{"num_hidden_layers": 13, "hidden_size": 512, "num_attention_heads": 8, "num_key_value_heads": 8, "head_dim": 64, "intermediate_size": 1344, "vocab_size": 47913, "hidden_act": "swiglu", "norm": "rmsnorm", "norm_place": "pre", "norm_eps": 1e-05, "positions": "rope", "rope_theta": 10000.0, "rope_fraction": 0.25, "qk_norm": false, "attn_scale": 0.125, "bias": "none", "tie_word_embeddings": false, "parallel_block": true, "init": "uniform", "init_std_qkv": 0.0237, "init_std_o": 0.00466, "init_std_up": 0.0237, "init_std_down": 0.00287, "optimizer": "cautious_adamw", "learning_rate": 0.000781, "beta1": 0.9, "beta2": 0.95, "weight_decay": 0.15, "lr_head": 0.00768, "max_grad_norm": 1.0, "warmup_steps": 584, "schedule": "wsd", "decay_fraction": 0.697, "decay_shape": "linear", "final_lr_fraction": 0.0, "batch_tokens": 131072, "max_seq_len": 1024, "doc_mask": true, "train_tokens": 869600000, "max_steps": 6635, "dataset": "wikipedia_en"}
MLP neurons of a small language model. Each row is named by its layer, matrix (gate and up: input weights; down: output weights) and neuron, and shows model dimensions 16-143. Each number is 50 + 10 x the weight over its row's rms, rounded and kept within 0 to 99. A neuron's up and down rows have the sign that makes its largest values positive.
After each neuron's rows, "fires on" lists the tokens most often at its 100 highest values on Wikipedia text that the model never trained on.

L5.gate311:55 53 61 42 52 56 54 52 79 41 37 46 40 43 51 54 48 59 44 36 42 34 59 39 45 50 53 61 49 36 39 51 52 49 56 43 27 69 58 52 58 45 61 37 39 35 53 71 66 33 35 60 33 46 61 65 43 51 43 52 53 61 36 52 39 51 35 47 46 52 45 57 57 42 56 49 43 41 47 44 46 56 65 47 49 51 62 53 50 40 49 45 40 47 44 31 47 60 56 40 31 37 59 35 47 62 52 33 52 63 47 58 33 72 53 38 65 37 54 43 44 39 60 45 46 51 55 56
L5.up311:47 57 57 57 45 49 46 50 43 62 41 61 43 41 34 30 42 46 45 54 48 42 57 49 77 35 30 54 41 55 50 57 46 46 65 48 53 58 54 60 52 53 51 49 32 40 40 53 45 58 37 64 48 52 46 44 52 39 56 52 51 63 46 43 32 37 58 32 52 50 53 48 52 49 55 38 46 33 41 56 50 52 51 50 58 46 57 48 44 59 67 38 33 67 61 56 69 51 59 50 48 43 53 48 56 52 49 43 40 67 35 61 66 26 47 51 48 23 49 42 33 63 56 43 58 71 46 48
L5.down311:45 31 42 38 59 56 47 53 53 38 48 33 39 67 48 38 52 53 49 65 54 65 60 24 31 60 57 68 56 55 42 32 53 60 42 62 32 50 40 41 49 38 62 59 66 60 51 43 32 53 64 45 51 49 48 64 33 56 31 44 52 41 57 60 56 54 71 58 46 40 53 60 42 39 44 57 47 43 58 42 34 57 46 61 44 42 58 32 41 59 60 52 66 46 53 54 51 34 60 44 68 57 38 65 47 39 49 55 45 62 59 49 50 54 37 49 56 66 21 60 76 39 81 50 33 60 46 43
fires on: " ", ".", " |", " Team", " an", " Date"

L10.gate1012:44 49 30 45 38 50 63 50 36 44 38 41 53 47 39 55 43 62 60 44 49 58 51 44 53 41 48 51 64 47 55 37 50 50 57 46 66 56 78 38 47 50 65 45 56 57 46 63 59 34 16 32 53 51 40 61 46 50 44 60 68 35 27 50 53 36 67 71 39 50 51 29 47 34 46 44 37 46 51 52 35 60 56 49 54 35 84 65 41 72 47 65 51 54 50 61 35 49 48 53 47 55 51 57 41 49 47 65 30 45 47 44 54 44 46 50 44 42 43 64 70 39 46 63 42 70 39 58
L10.up1012:46 45 39 55 37 57 43 48 61 38 40 44 55 50 53 53 50 43 42 27 46 59 39 45 58 48 63 60 62 50 44 46 66 39 56 55 40 48 39 47 45 30 46 44 51 27 28 61 49 34 37 56 62 42 72 67 50 46 47 54 55 43 46 56 58 51 47 70 43 43 62 49 59 48 45 37 55 37 55 42 45 51 61 46 48 50 57 49 38 66 35 50 52 49 54 34 68 37 34 40 41 36 50 54 43 61 53 45 31 48 50 37 46 54 34 41 59 49 44 47 65 40 51 37 38 51 37 55
L10.down1012:56 63 66 54 39 56 61 54 46 52 37 50 41 37 43 44 53 62 39 46 48 74 62 62 55 33 51 48 52 41 55 56 65 40 54 50 52 45 65 45 52 59 38 36 47 50 61 47 49 47 58 49 50 31 41 50 35 37 55 36 56 44 46 42 50 51 53 49 64 61 59 45 49 63 36 43 42 51 38 43 54 49 52 54 56 49 36 42 42 10 50 51 45 59 50 50 49 47 59 43 51 62 41 59 43 42 52 60 59 39 41 85 44 52 56 57 39 50 47 50 44 53 49 51 47 47 71 47
fires on: ".", ".\n\n"

L7.gate1319:49 40 39 45 53 22 56 55 55 80 47 45 44 45 54 49 51 58 34 58 47 53 61 77 46 51 30 54 44 61 43 48 39 52 56 31 50 57 69 67 38 44 47 54 69 64 53 52 48 53 39 65 57 61 57 55 51 67 63 61 67 57 48 43 72 64 54 54 44 63 60 36 54 47 45 51 50 52 49 62 39 42 39 41 62 48 57 53 51 50 57 56 45 55 42 40 65 34 52 55 47 56 44 62 44 62 31 23 61 47 36 68 71 56 46 66 34 51 27 63 59 42 74 53 51 59 40 55
L7.up1319:28 29 51 61 67 49 39 68 54 56 37 49 54 39 66 47 51 54 64 60 58 43 61 58 51 61 42 57 48 49 63 44 45 54 67 42 54 57 42 60 50 49 41 71 61 44 49 71 39 44 51 55 57 58 52 50 59 62 46 44 64 40 54 62 51 52 71 62 63 41 61 51 45 40 57 56 43 46 45 67 37 33 59 36 65 47 41 47 57 46 59 43 63 36 34 35 58 72 72 59 52 45 54 37 49 26 45 45 57 47 52 50 47 50 61 44 64 51 56 61 61 67 51 52 46 69 45 46
L7.down1319:57 29 45 58 52 50 51 55 43 48 35 32 45 47 60 49 57 34 49 48 55 46 41 73 40 47 41 25 33 42 65 49 35 48 50 49 55 54 53 41 54 45 31 50 54 65 69 42 56 67 41 59 62 47 69 53 61 42 59 55 60 55 34 59 46 34 41 40 52 37 62 42 55 21 55 55 29 35 74 54 43 36 38 44 58 58 46 53 51 42 59 46 45 63 55 47 52 32 47 54 59 56 52 55 58 44 40 38 44 53 42 50 52 58 42 45 70 53 58 64 62 54 52 44 59 58 54 40
fires on: " |", ".", "-", " ", " Supreme"

L3.gate1112:42 41 46 45 44 48 41 37 49 62 26 62 32 36 40 61 54 53 34 59 45 56 49 32 55 51 58 65 43 59 61 42 39 60 55 46 43 51 36 54 37 39 49 38 40 42 41 46 56 44 46 47 42 58 58 41 20 50 32 29 52 44 52 51 52 63 52 48 40 45 44 69 67 42 48 55 52 47 58 46 52 44 43 51 57 56 47 47 63 46 19 46 34 54 71 41 47 45 46 49 41 40 59 48 50 63 52 35 35 59 59 44 60 50 44 65 52 57 53 70 54 55 30 60 38 70 49 62
L3.up1112:37 62 59 45 42 63 51 60 54 51 64 52 58 56 48 43 50 68 49 45 52 43 56 65 59 66 59 56 64 56 47 48 52 62 61 45 48 44 45 57 66 66 59 47 57 49 58 57 56 41 63 44 69 28 41 57 44 47 45 60 47 52 63 61 48 46 52 57 62 48 58 42 43 54 34 53 50 36 43 61 52 63 42 32 60 46 50 50 53 48 64 37 37 41 46 49 63 40 53 61 58 52 58 56 45 52 61 39 63 44 40 56 42 57 50 58 56 43 36 52 44 41 59 47 60 42 55 59
L3.down1112:53 60 51 63 47 40 49 21 48 45 34 62 45 44 60 55 49 43 41 47 47 56 54 31 45 51 46 64 42 48 63 51 43 48 46 43 42 59 51 50 50 39 37 53 44 59 30 52 59 61 36 63 42 64 55 33 60 58 49 47 45 40 36 37 43 58 41 37 43 44 46 62 60 56 62 34 44 44 47 51 47 39 51 62 46 46 38 39 48 52 42 49 45 62 59 63 64 55 60 51 47 36 38 43 57 54 45 45 59 52 48 50 56 56 52 46 42 59 65 76 61 50 36 57 34 58 48 46
fires on: "–", ")", "s", "nd", ":", " country"

L3.gate963:41 63 53 48 47 49 39 62 57 59 50 53 47 25 45 52 56 47 35 44 44 54 61 44 50 49 34 55 47 43 42 44 36 34 45 47 66 64 44 49 45 47 41 51 61 32 56 62 52 49 36 41 44 57 69 46 52 53 48 50 60 55 28 60 40 56 55 39 53 51 61 49 57 35 36 46 43 47 57 50 59 47 61 52 63 58 50 39 53 46 30 55 53 46 49 31 44 37 63 56 32 43 52 50 52 54 54 48 19 61 46 50 42 59 49 44 61 56 53 57 49 52 46 41 46 54 39 51
L3.up963:43 52 55 52 45 43 42 52 45 47 38 55 60 63 48 61 35 45 31 41 62 53 40 46 52 31 49 38 50 35 52 58 46 45 35 39 42 52 34 45 71 51 40 51 63 39 50 58 46 45 29 51 57 40 49 66 48 46 42 54 53 51 35 58 55 52 47 35 51 46 58 51 54 52 61 48 56 52 28 42 52 45 53 45 51 55 33 54 50 52 54 48 32 46 53 44 74 60 34 72 33 17 62 56 54 64 60 44 50 52 38 51 38 52 62 51 53 47 48 68 56 68 50 56 54 42 62 48
L3.down963:57 54 40 56 66 55 57 47 61 52 57 49 48 39 67 54 58 75 60 54 49 54 57 41 50 57 53 65 37 61 54 55 53 58 54 51 45 43 57 62 51 51 35 52 47 53 48 29 57 43 36 71 50 44 48 56 49 54 57 48 55 50 39 61 29 45 64 52 74 22 53 50 49 34 48 37 54 39 40 65 43 48 42 51 58 41 36 40 27 60 46 57 25 63 55 57 53 48 68 41 60 53 35 58 37 56 65 55 54 38 43 62 51 48 25 37 54 42 45 56 38 41 47 48 46 46 71 44
fires on: ".", ")", ";"

L3.gate1146:65 46 65 50 49 51 44 40 60 69 62 55 37 37 46 45 65 57 60 53 42 48 39 58 57 46 39 41 66 56 55 62 43 45 56 58 38 49 43 62 58 46 66 55 38 34 43 50 59 45 34 52 45 61 47 35 42 51 41 62 43 43 22 63 68 37 48 41 54 55 43 54 54 44 45 53 64 32 56 38 49 55 47 22 67 48 68 43 64 44 33 40 61 47 50 46 56 46 50 48 45 41 50 49 48 63 43 34 50 52 44 36 44 35 54 60 60 46 51 64 43 51 24 52 47 45 41 45
L3.up1146:55 47 59 57 31 52 57 40 44 59 55 53 40 36 51 49 44 36 55 32 63 46 43 59 45 49 28 57 68 49 54 42 43 41 57 49 46 42 53 53 56 56 21 52 49 57 22 58 41 51 44 48 37 34 47 72 60 48 55 36 49 40 46 61 55 71 49 41 42 47 58 49 38 42 29 75 42 52 61 33 40 37 62 62 52 60 67 62 52 54 35 50 45 30 45 54 73 49 60 50 53 33 28 49 56 72 43 52 55 40 37 51 42 52 50 59 48 44 51 57 44 52 55 41 41 54 39 43
L3.down1146:57 37 52 39 79 63 49 66 60 54 45 56 38 60 46 42 77 63 61 61 40 57 50 56 47 45 47 43 34 56 46 55 40 52 47 42 46 70 32 65 42 45 78 52 39 28 69 40 46 37 59 52 49 63 41 30 51 72 47 52 41 51 55 54 34 37 58 61 63 57 58 48 52 56 64 36 40 43 42 65 60 72 33 42 49 53 41 40 35 48 47 45 57 64 58 44 47 57 48 45 67 63 50 47 63 40 63 47 56 52 64 48 55 52 46 41 49 45 51 45 52 69 45 51 67 48 55 62
fires on: "–", ":", ";", " |", " /"

L10.gate231:56 42 47 53 48 52 54 56 49 53 40 45 48 58 58 61 48 31 42 48 41 45 63 41 49 69 43 61 50 43 50 50 38 33 45 65 56 44 61 61 44 50 34 52 57 38 60 53 42 44 60 32 56 46 52 52 47 74 44 46 28 60 35 70 54 66 39 42 56 57 45 59 59 49 56 51 34 56 57 33 35 44 35 40 45 36 51 60 45 45 42 55 55 51 41 44 64 47 42 59 54 55 51 48 42 52 56 37 40 43 55 53 45 66 61 50 62 49 44 63 31 49 59 53 35 49 42 32
L10.up231:78 45 56 43 46 46 44 47 45 62 52 63 48 62 46 49 46 41 47 49 61 54 48 47 62 33 53 44 45 74 49 42 50 55 51 46 41 63 55 47 44 33 53 45 61 49 59 37 44 40 57 52 48 39 42 39 42 41 43 52 42 84 52 60 45 65 53 51 64 52 44 69 56 47 48 40 66 53 48 51 45 48 45 35 55 35 33 46 37 43 27 53 57 65 60 49 62 31 50 45 51 47 64 41 46 36 57 48 41 29 18 55 55 42 48 48 60 47 56 61 42 41 51 58 46 37 35 57
L10.down231:71 37 51 48 49 51 66 42 41 55 43 48 51 58 72 42 42 36 63 55 55 52 51 38 45 37 47 51 30 49 56 51 48 52 39 50 47 43 58 60 65 45 48 52 35 40 44 48 66 43 44 62 46 50 60 44 61 53 43 43 50 59 48 39 32 56 43 47 53 55 64 59 61 47 34 51 54 42 41 59 28 42 47 67 37 33 40 35 42 68 51 51 50 40 56 52 59 32 46 56 39 42 61 50 57 47 54 31 60 43 51 57 63 48 36 69 62 48 43 62 35 55 55 44 37 49 47 57
fires on: ".", ":", " ", ",", " to"

L5.gate1230:62 63 61 45 40 46 62 29 53 54 54 47 36 40 58 32 53 56 51 40 48 43 61 50 41 63 34 49 47 53 70 64 63 53 53 37 42 68 59 86 61 31 45 49 68 41 53 62 44 58 53 63 53 49 55 49 52 42 62 58 54 35 35 59 65 52 39 44 48 44 39 53 58 55 32 41 50 41 48 55 39 53 57 61 49 30 65 53 56 61 60 35 72 52 49 69 54 52 58 47 42 53 44 55 46 45 68 44 51 41 39 64 65 66 36 51 33 43 49 49 54 44 50 61 50 51 54 39
L5.up1230:60 57 50 24 68 48 54 42 50 55 29 54 49 57 53 52 45 44 56 32 43 38 55 47 38 34 41 45 41 47 35 52 44 45 51 53 63 63 47 55 36 67 40 49 42 70 50 62 46 40 48 40 47 65 40 47 42 37 59 50 63 50 53 48 65 48 52 66 59 68 51 43 35 50 43 37 59 48 45 56 42 49 49 58 68 48 30 59 44 53 22 59 49 52 33 53 61 44 40 70 40 44 51 54 68 49 40 34 64 34 48 34 51 57 42 71 33 57 54 42 50 72 65 37 42 56 50 45
L5.down1230:66 33 66 50 49 41 56 44 39 45 50 61 46 62 53 57 31 50 40 37 54 43 42 47 31 42 40 49 58 56 44 60 42 43 44 56 66 50 38 60 55 64 31 49 58 53 66 47 51 53 40 47 42 57 54 46 46 56 51 65 51 41 49 64 51 43 41 31 30 36 45 68 56 35 72 35 61 55 52 57 41 42 49 42 43 16 55 41 34 56 56 52 43 55 49 59 29 42 47 31 78 45 51 55 56 62 42 34 39 48 50 39 54 57 41 40 49 42 50 52 58 55 56 57 58 42 42 36
fires on: ".S", ".", "-", " Nations"